Weights of a small transformer language model.
Training: a variant of Muon for these matrices, 141M tokens, 4294 steps.
MLP neurons of a small language model. Each row is named by its layer, matrix (gate and up: input weights; down: output weights) and neuron, and shows model dimensions 16-111. Each number is 128 + 32 x the weight over its row's rms, rounded and kept within 0 to 255. A neuron's up and down rows have the sign that makes its largest values positive.
After each neuron's rows, "fires before" lists the tokens most often just after its 100 highest values on Wikipedia text that the model never trained on; "fires in" lists the words (lower case) most often at its 100 highest values on Wikipedia text that the model never trained on. A number after a token or word is its count.

L4.gate345 [ 82  87 163 187 186 150 105 143 174 117 122 152 144 136 156 119 100 152 112 158  91 136 187 146 107 147  54 161 108 152 116 191  85 123 116 158 163  68 165 164  93 103 126 113 141 155  79 181 142  63 113 142 132  86 112  88 130 166 170 155 159 177  87 185 101 144 111 116  91 126 149 110 129  89 115 126 149 120 135 135 187 161 171 128 154 127 118  89 142 168 141 133  81 183 120 150]
L4.up345 [118  61  29 152 173  84  97 121  92 148 127 119 108 139 128  87  80 155 108 161 134 126 141 103 119 100 152 126 139 120  96 122 116 134 134 149 133 108 180 151  53 172 151 107 167 126 111 169 112 107 141 140 142  97 138  83 193 147 167 104 127  83  92 130 145 116 146 178 121 122  81  80 206 167 200 128 158 134 148 110 144 126 135 123 104  86 144 118 135 157 106 116 137 193 124  76]
L4.down345 [137 101 186 254 190 154 150 161 133 168 185  81 125 119 164 100  56 122 124 103 141 146 109 115 158 137 145 121 115 156 147 185 151 145  68 121  82 135 119 114 103 121 125 156 101 107 106  81  81 148 122 103 124 151 169 163 111 129  58 136  93 147  76 106 165 115 169 118  88 115 147 158 145  49 149 121 180  93 174 151 107  91 120 133 156 119  94 162 138  82 118 102 141 146 107 156]
fires before: "un" 28, "iss" 17, "ch" 15, "it" 12, "and" 8, "od" 4
fires in: "community" 17, "research" 15, "committee" 9, "commission" 6, "commissioner" 5, "communist" 5

L6.gate202 [119 195 123 119  75  84 122  74  82 170  80 153 124 106 136 145 168 133 140 140  95 112 123 168 116 131 142  71 134 190  97 144 141  92  58 139 113 130 130 160 106 144 118 194  95  84 144  85 141 181  83 144 144  71  85 155 132  65  91 128  89 161 111 162 101 176 145 163 145 105 130 168 177 121 147 109 170  96 113 116 108 163 157 167 117  93 114 147 158  75 141  90 115 130  87 125]
L6.up202 [112 149 133 104 123 128  95  96  87 185 154 108 142 160 127 133 158 140  99 192 116 123  81 188  82  81 152  81  88 110  88 111 125 108 102 131 170 163 152  87 201 110 223 151 124 147  98 126 177 147 107 190  41 111 133 126 159 116 108 136  81 137 140  89 101 176 152 201 118  70 159 120  77 133  99 216  98 156 123 123 118 142 106 167  95 131 120 150 191  98  59 142 101 167 137 100]
L6.down202 [108 120 130 139 127 154 168 170  88 116 128 105 108 115 160 130  87 171 150  77  76 153 151 151 119  94 149 102 116 141 181  98 114 111  94 106 152  96 136 123 103 108 110 186 179  39 111 123 100 144 124  96 116 114 211 133 192  96 158 135 154 145  63  70 130  93 176 119 118 179  95 148  82 130 181 148 156 128 186 141 164 186 141 185 120 131 133  99 122 117 168 107 177 154 163  63]
fires before: " was" 25, " is" 9, " w" 6, " also" 5, "k" 5, "s" 4
fires in: "she" 45, "it" 36, "brick" 4

L2.gate241 [168 159  85 121 117 137 170 135 134 135 146 143 110 154  83 125 142 158 117 138 104 154  78 123  90 139 111 100 111 147 126 168 132 129 112 140 130 154 143 111 126 129 168 204 104 191 151  94 136 156  94 176  88  97  82 174 159 136 138 145 168 106 147  49 144 146 166 131  63  66 124 154 108 121 154 146  82 136 119 122 158 137 140 166 152 109 149 139 159 115 129 128 128 121  61  80]
L2.up241 [153 135 115 152 112 102 126 145 135 137 120 122 149 114 116 135 153 147 121 125 123 152  92 101 135 109 138  84 146 123 118 140 114 146 100 147 106 166 106 143 127 121 141 170 129 208 135 106 151 157 127 168 117  98  88 173 209 132 119 117 169 120 121  85  99 174 165 136  19  74  96 109 117 140 140 163 108 122 101  93 170 129 166 170 174 144 120 136 141 139 141 171 135 119  74 113]
L2.down241 [135 189 133  84 134  84 139 160 131 168 117 106 156  95 173 169 129 135 142 118  79 139 173  90  99 108 131 145 113 135 163  99 109  90  78 134 157  93 103 110 137  65 128 168 106 128 138 120  84 178 129 171 142 169 149 255 148 108  96 179 110 162 157  94 122 133 118 176  87 122 135 116 149 149 107 211 202 112 146  92 114  93 126 151 205 165 111  89 160 107 126 149 148 151 152 146]
fires before: " was" 19, " is" 13, "al" 9, "s" 8, "'" 6, " m" 5
fires in: "it" 79, "its" 7, "italy" 4

L3.gate9 [203 148  50 130 114 106 142 125  91 128  41 116 119  97  98 155 182 128 127  89  88 118 119 154  74 196 117  88 135 139  77  70  92  52 130  85 138 105 105 147 190 100 175 137 149 145 145 104 147 133 110 134  77 152 127 184 127 130 144 154 125 192 106 121 130  94 156  99 104 133 126 121  82 118 138 147 114 133 146 167 119  79 108 104 102 180  95 101 116  61 123  95 132 137 117 139]
L3.up9 [178 166  99 122 160 128 149 168  53 105  73 133 125 138  62 147 104  46 119  96 128 145  89 159 135 144 150  71 166 158  67 172  74  99 132 136 151 180 139 144 135 117 146 146 129 127 151 134 201 134  96 117 111 132 119 177 104 162 175 195 123 174 173 178 148 103 147 128 164 156 121  86 120 118  99 176 156 120 139 127 157 105 142 143 104 123  87 119 112 129 175  70 181 133 124 121]
L3.down9 [107 129 100 128 115 150 115 173 134 175 140 132 157 122  75 100 221  99 119 123  97 141  79 169 146 140 158 121  91 168 106 125 127  63  91 123 230 135 114 172 149 136 165 114 151  86 149 118 132 161 112 131  96 147  64 149 158 151 141 177 105 115  39  86 107 116 188 178 124 113 115 153 152 131 154 119 145 108 140 171 137 131 121 119 111 116 103  89 123  72 140 171 142 117 183 139]
fires before: "s" 46, " was" 11, " is" 7, " a" 4
fires in: "it" 53, "its" 44

L3.gate52 [ 98 166  87 147  92 151 119 109 164 149 133 174  96 116 107 110 149 217 106 138 159 109  85 121 123 122 158 134 116 142 120 186 196 122 173 243  96 114 165  42  64 118 114 168 180 148 145 142 153 102 112 111 129 116 124 146  91 115 168 146 166 116 159 121 114 161 163 129  88 144  98 141  76 168  76 139 165 113 140  87 152 140  79 101 135  95  87 135  78 111 133 152  97 135 141 116]
L3.up52 [132 137 105 157  96 103 167  55 149 111 158 213 101 166 141  90 123 134  88  93 185 153 133 169  93 110 119 126 109 125 168 171 153 106 180 143 143 109 118 104 141  76  77  70  95 150 153 169 157 155 120 142 121 110 141 130 113 139 123  90  88 146 175 121 107 189 109 173 143  76 154 173  73 130 148  90 155 165 166 138 139 158 103 193 148 118  50  99 118 141 132 142 144 182 116 139]
L3.down52 [138 115 108 189 135 186  96 154 191  98 162 162  80 163 106  72 194 144  86 166 124 103 171 104 126  93 100  74 145 140 101 105 121  26 118 157  77 143 134 124  67  65 103 107 114 131 189 145 119  86 163 131  98 124 137 131 144 127 138  75  62 111 116 135 145 200 129  96 163  90 105 133  80  81 166 131 158 122 128 196 135  90  95  81 119 126 111 135 110  85 139 184 129 186 140  97]
fires before: " St" 42, " U" 6, " K" 4, " |" 4, " with" 4
fires in: "united" 68, "home" 9, "credited" 4

L3.gate61 [ 71 148 138 125  94 147  30 159  32 120  96 125 133 141 143  79 195 135 127  90  78 105  91 127 104 175 121 108  95 128  69  76 128 112 181 138 107 172 189 114 173 153  97  86 138 146 123  85  60 170 134  89 136 161 142 178  70 112 151 135 101 173 106 155 131 112 178 172 162 132 139 110  97 138  91 150 127 104 139 140 160 108 179 189 152 128 129 110 123 124 151 144 145 119 169 142]
L3.up61 [105 141 157  99 117 137 112 181 116 154 132 135 181 125 120 114 123  87 162 102 170 193 118 101 122  99 130 193 147 129 145  61 130 109 169 131 179 151  97  87 115 139 107 117 169 147 168 155 100 108 124  93 131 109 161  99 106 119 144 105 125 159  99 130 153 179 112 113 133 129  90 157 184  80 160 161 117  69 128 114 166 118 112 191 141 127 137 118 140 135 135 107 116 152 146 136]
L3.down61 [123 170 114  98 124  82 120 178 162 164 119 157 185 117 166 119 168  42 144 112 159 196 110  83 115 191 154 137 145 178 102  94 151  82 118 117  96 124 104 156 100 168  67 147 148 121 171  73 152 102 130  73 176 126 157 114  59 146  86 136 137 166 137 115 132 168 138 189 100 117 151 123 114  68 121 179 143 146 133 130 185 146 117  77 140 178 153 140 149 156  86 107 153 124 157  73]
fires before: "ember" 37, "t" 31, " of" 10
fires in: "september" 65, "some" 25

L3.gate457 [129 105 128 171  55 103 161  88  99 107  98 180 106 148 144 124 149 110 106 111 184  81 168 111 129 155  82 160 136 125 117  95 110 162 138  59 123 169 143  80 174 107  98 103 114 155 129 163 136 128  99 138 146 112  67 160  49  96 166 119  82 101 141  90 181 104 182 142 103 191  97  53 178  78 116  96 113 146 188 127 117 134  98 124 120 104 126 181 157 103 105 160 134 148 144  82]
L3.up457 [ 38 123 143 168  95 157 191 118  83 229  99 144 136  92 126  96 137 112 127 129 195 160 126 120 102  98  98 117 128 138 213 105 134 101 173 121 178 112 197 131 196 153 100 185  92 172 159 174 162  92  73 153  71 139  80 132 104 110 112 111 102 145 105  87 201  65 144 141 159 141  84  81 142 103 120  88 105 157 159 167 137 157  67 175 162  86 117 119 124 179  90 149 171 177 141 166]
L3.down457 [ 99 132 160 190 120 142 143 126 128 182 134 170 146  95 209 196 174 151  88 156  94 169 113 113  78 102 143 152 129 137 116 110 144 142 148  73 122 109 128  72 157 158 177 186 100 147 140 127 164 103 130 123 100 112  95 100 118 132 106 217 150 134 143 102 129 104  90 110 108 154 103 144 169 135 107  83  64 125 115 161 128 146  91 114 133 137 138 189 156 127  88 181 189 137 172 108]
fires before: "t" 41, "ish" 6, "ar" 5, " J" 4, "p" 4
fires in: "september" 36, "san" 8, "spanish" 6, "some" 4

L3.gate57 [172 143 121 138  91 108 124 136  68 103 131 149 161 124  76 107  79 151 143 122  89 128 109 143  99 170 113 133 121 159 109 144 149  77 106  56 148  92 136 145 154 139 176 170  87 129 111  80 112 143 107 192 146  84 116 113 163 124 153 150 146 151 100 192 119 188 103 132 117 106 162  96 139 125 110 183 133 142 131  60 108 118 124 128 138  87 137  88 149 165 176 163 132 161 133  95]
L3.up57 [146 156  93 102  99 148 169 119  88 112 142 147 153 112 108 126 116 143 124 151  83 132 131  96  94 169  70 126 175 166 135 123 147  80 143  53 131 167 124 148 112 131 163 180 124 116 149  61 113 139  87 225 156 113 158  93 172 131 120 127 154 187  89 131 114 188 122 155 144 115 131  87 120 137 120 183 114 138 110 107 106 129 177 134 182  89 147  83 118 152 167 108 122 126 109 137]
L3.down57 [166 120 166 103  86 156 114 144 134 118 109 130 144 177 120 150 105 155 120  72 118 112 150 176  86 126 140  97 144 125 169 132 137 113  74  88 160 173 125 150 183  91 197 114 121 155 108  86 126 137 103 167 124 123 131 136 163  84 167 153  81 115 132 157 138 166 132 172 168  79 137 146 109 193 151 146 107  95 138 122 160 102  78 159 117  97 105  94 160 129 167 129 134 134 150 123]
fires before: "s" 42, " was" 12, " is" 7
fires in: "it" 53, "its" 40

L4.gate370 [106 131 138 153  97 139 119 102 116 115 130 156 159 139 160  95 107 160 102 155 169 108 128 144 170 103 173 129 156 111 169 103 155  91  87 146 126  90 174  73 154 122 141 148 142 178 100 149 155 153 141 153 152 102 151 105 168 139 139  66 144 198 197 149 109 191 166  90 153 126 130 123 118 148  88 138 127 114 172 124 102  71 157  99 120  52 106  84  73 158  84 148 169 152 193 101]
L4.up370 [112 128 134 117 119  88 105  85 118 125 133 133 147 138 126  53 151 160  86 164 164 113 201 116 152 147 141  76 106  65 182 100 164  93 125 128  75 128 120 121 145 112 136 113 125 145 173 179 124 115 101 133 110 118 176 132 162 118 131  77  90 119 125 115 128 177 157  87 130 117 177 101 167 113 154 120 163  93 142 126 123 139 135 150  90 127  96  55 103 113  41 181 113 148 162 142]
L4.down370 [131 181 135 166 111 197 172 105 145  66 116 151 116 173  84  94 115 133 114 134 159 135 150 148 135 155  98  86 155  89 107 159 136 127  98 174  75 140 148 161  96  67 166  98 148 130 171 147 105 126 177 200  59 170 158 140 138 123 125 102  71  78 111 156  82 163 116 177 127  90 165 106 119  98 135 125 120 100  98 143 137 127  82  90  96 147  80 135 162 148 122 134 168 108 146 130]
fires before: " St" 41, " U" 6, "d" 4, " K" 4, "s" 4
fires in: "united" 68, "kingdom" 4

L2.gate532 [138  77 241 155 155  84 212  76 175 159 142 131 148 150 168 164 129 148  82 156 141 119 175 140 116  90 121 108 126 177 109 163  85 171  76 156  58 157 135 154 117 114 130 187 120 148 154 151 220 138 122 121 187 178 107 122 138 118  93 135 124 103 133 123 160 127 126 122 103 114 191 154 168 121 164 170 143  71 125 137 152 156 117 155 122 135 138 118 123 100 170  74  94 133 125 105]
L2.up532 [123 112  65 169 136 138  93 163  88 115 119 132 102 148 139  69 119 161  90 114  62 135 121 118 116  72 109  87 131 121 114 149 110 141 161 130 198 106  99 120  85 117 116 151 140 119 167 143 108 112 133 120 109 107 132 137 118 144 158 137  81 119 180 195  91 122 175 167 145  85 118 158 111 125 119  84 155 130 106 155 120 170  93 151 116 143 126 157 176 164 141 111 168 163 121 125]
L2.down532 [166 104 159 188 101 179 136 166 140 130 113 183 144 177 161 137  72 149 108 100 106  73 130  95 109 130  90 157 117 166 126 165 103 131  82 146 115 134 154  77 127 116 102 190 182 134 112 174 135 125 123 145 159 123 126 106 145 145 139  45 144 134 114 111  79 191 114 134 115 114 167 123 126  76 196 173 148 136 124 118  90  96 104 128 124 137 116 144 143 177 194  72 186 137 139 103]
fires before: "un" 26, "iss" 13, "it" 9, " be" 8, "and" 6
fires in: "had" 31, "community" 15, "committee" 6, "communist" 5